MLP neurons of a small language model. Each row is named by its layer, matrix (down: output weights) and neuron, and shows model dimensions 32-159. Each number is 500 + 25 x the weight over its row's rms, rounded and kept within 0 to 999. Numbers have three digits each.
After each neuron's rows, "fires before" lists the tokens most often just after its 100 highest values on Wikipedia text that the model never trained on. A number after a token or word is its count.

L2.down522:470483491532494508499451530552552485523484535511589465492512474503516512480464465501488488516495473505483474512556504513511512478497490502502463466529481488492514479509510526503520489496495475497568478475503490504458518492476496527485471465498490506507524530524499503444536529486521532485474480504535527499510552503547485500464462476506483512516469501474518523501492500489489506564493
fires before: "er" 30, "ar" 8, "ast" 7, "lect" 6, "ach" 5, "v" 5

L10.down421:481508518517482475479508520494551518463484484521529578512512448508490493508569514493505479510477514489532506469515480479442506475470493514486538483492517484496526522496481491473535476502437489485476477522494492485524500451517541505482479473525506513492515492497547537527526505522476542512464543490493476519524534511482522519503513499502517437495501542494526508505486522514473510499500
fires before: "t" 13, "ing" 10, "ong" 8, "te" 8, "is" 6, "ate" 5

L4.down646:498485460519512446520506479526483505472534463542488472506458492480468515511500485518481527461513484523479520510490509497550485478517538530461512514502490496498514451529494467513451513502517457579469459549523527508570495511534449498517492494497538545488522531528499520502486505525530496491535487468527498497485494453516502505486473516486497530428535488470515471521514520527517516510491
fires before: "ity" 39, "ion" 8, "ary" 5, "ru" 5, "le" 4

L10.down175:490532537487478486528512513499512497492542499549513480538486523520493525517488525438501500542454494474456506466503537490525483476473506527524489508527538499519547488542527513520445476498502530525494493489490505499502522501507507487519444506509523463520510469523495565495487467510491478503497460503476511436569518533491562528512525527494503541523451493501465513503507524501523485526493
fires before: "m" 19, "e" 8, "im" 7, "b" 7, "ing" 5, "ary" 5

L7.down674:469538485468512515499492508515478514476517529507516469488502548511530490504481475529534476491513510473489491537507515494534507488479487517519497504461465530483483527504490527504504508481487512442497501499485498479503503524522451469484526556434482551508464484528524427469524518499510539481493501530511515510493538488500472517546504489535523510475520526534499527512483494494548507519522
fires before: "on" 46, "ons" 5, "er" 5, "ing" 4

L6.down100:514491513520487484542467480491530512486476510464537517537518488513463490539486520498528496524456479508528484506517466513492500502518496500521437523520512525498508517454528519531510486487522498495445481504518482546416498544525463495482467505456490490487498495472485542520507495488510507483512531526529528502502492504480511487499502534481454532484539460479505492523484485481496532534534
fires before: "un" 16, "and" 15, "it" 13, "iss" 9, "em" 6, "en" 5

L2.down490:481553487504486511503552489460480542497533526490520479511499508472483511527491548476480476462492484438490502469523503483490509504494530515489456488485501550535516470507470481473491537491492506488419488531494481523502530480532517475508481466468482543482515454499509517540410491528492473517503522532502505477534490491515505510523516494480526517501489506464477470514497510495514522544520
fires before: "ity" 38, "hip" 7, "s" 6, "eam" 5, "ary" 4

L11.down93:463490470549489539525511476495480512458518537498503534499474470456495557529512523521475489535498522520479444499529448501519480546544490527503474531519496520468518494461520501497472493471464516487479487529461522516480523503506504492464499516454523506485521517476512467484483477523476468475522470508456505523519505505512509510491511488499482481550528489531581465502477520498483470515475
fires before: "land" 11, "ian" 11, "l" 10, "a" 10, "ia" 7, "mer" 6

L6.down623:499492483510481440485507501500497484518461521469516519499496534492494543505496512487477478495524498465515495512497491493487515516483493515523484550525510502492567527498508499502527490488523458506482507496496472434500513530514479454519507518501539503475514499436497504490534485513517518490500514523522457452474518476508523430480500546511470525497527448519491533476487529513453493505481
fires before: "ct" 35, "ed" 10, " t" 4, "as" 4

L9.down563:489495500491520491514473504487475446502532507486461513518488517519515477502512558474484520517483513527505505486438515493470556451485507559489465492484478523513474498509488499474509505531550513505510522503548467424489514498525518466476462501534509445541508501523523510520534568488503487484513487504510505474511511489481503478515484510528511523515505497482483455477527473476470500519521
fires before: "ing" 13, "us" 12, "k" 11, "e" 9, "ed" 8

L7.down264:489518480503476526535476458514492507530545508487529515513520479505490499545501383501489515516488471498461480486514502527497485504481504484479491465524512509479505513534502505477481520500481457477530524507436516510511504514485455516542487492463504503457535531470501458481477500477521507465540470523510520526516472522525515492511502518495489507496498454471530509458535510497520475570502
fires before: "it" 21, " St" 9, "e" 8, "ec" 5, "ru" 4, "en" 4

L10.down23:442518505504541477498551464508523508481514480504504527483537474480525475556536493502500490527515497459469478484485477488455504517550521500480493499478471517504519506507471500488494516482491517504499462530507481479506495469485458515505492480555503450493541511478517533493494559472491493547474506458517511468453490536483494503502522557475508478471517521520526470488515515507516467552522
fires before: "v" 11, "x" 10, "ach" 9, "ver" 7, "l" 7, "ast" 6

L9.down73:446479519465502561513469470465508523541477484528471468516503517507478483462473505503537509511493518487498535491501501494508509491494472510504466509521515495489505472467473493509484537488472517531510511476478520491566491467519497536532512490506466518470465501491497510502461491507470551527531504527506460512540509537490521437519493517509445460520481518470500473552477524544494486518476
fires before: "ue" 26, " |" 18, "ed" 12, "a" 5, "er" 4

L4.down354:542495510479479508531471506508492488506467508484512549520570540524476475479485492496534511519442491543486478503501513475536506472498490487480494488455462480493532492435542522499492525515480536490505515509480526529524561497478510467458448487504500536487538472483455462486448440514502503548509495511527479536525502497500462505493499512527478529513531491478542498550543499505495531483494
fires before: "ed" 18, "u" 8, "ous" 7, "ated" 6, "ue" 6, " of" 6

L2.down320:529528489541492463507518529513480517497510487440493466520524474514496521493458503542511472529485460493504509512500495509508517482447452477476515512535490539509515464512485531498520515542506479497517534496547486473460523481520473504496528481513501471462526535489505471490498520533465478494507457546510519501497514496504480500437529542501522507490520489541505467510509525510532475534531
fires before: "as" 42, "x" 9, "qu" 7, "ver" 5

L4.down211:524480553449504517501500495473526532481458513526475499519490469475496510470525522466503465511492491505492518522530484511466486572504506489496512444459488511502459531465539513500509516517452480468523504514467528469499522481508521496506449475509543502481488529501499513504493526505519523491478506462462491543534537477456494467490522500496465477508519480494510487473503519477508507527443
fires before: " |" 20, "y" 11, "ra" 8, "ical" 7, "n" 6, "er" 6

L9.down484:498506487480478461484448488496494520519501455489467485511491463449499499498508525512516504515504480497497482512522489523527519480496537481535467452460518473510464522539504484503534497493539479455516508513513502529538487503487510502466480497504494483513489487538519487525506482538469510504483492505546506486474550518510496496520474496520540472525528482510508489529476535520447478486498
fires before: "ed" 22, "ion" 13, "e" 11, "ing" 8, "es" 7, "t" 6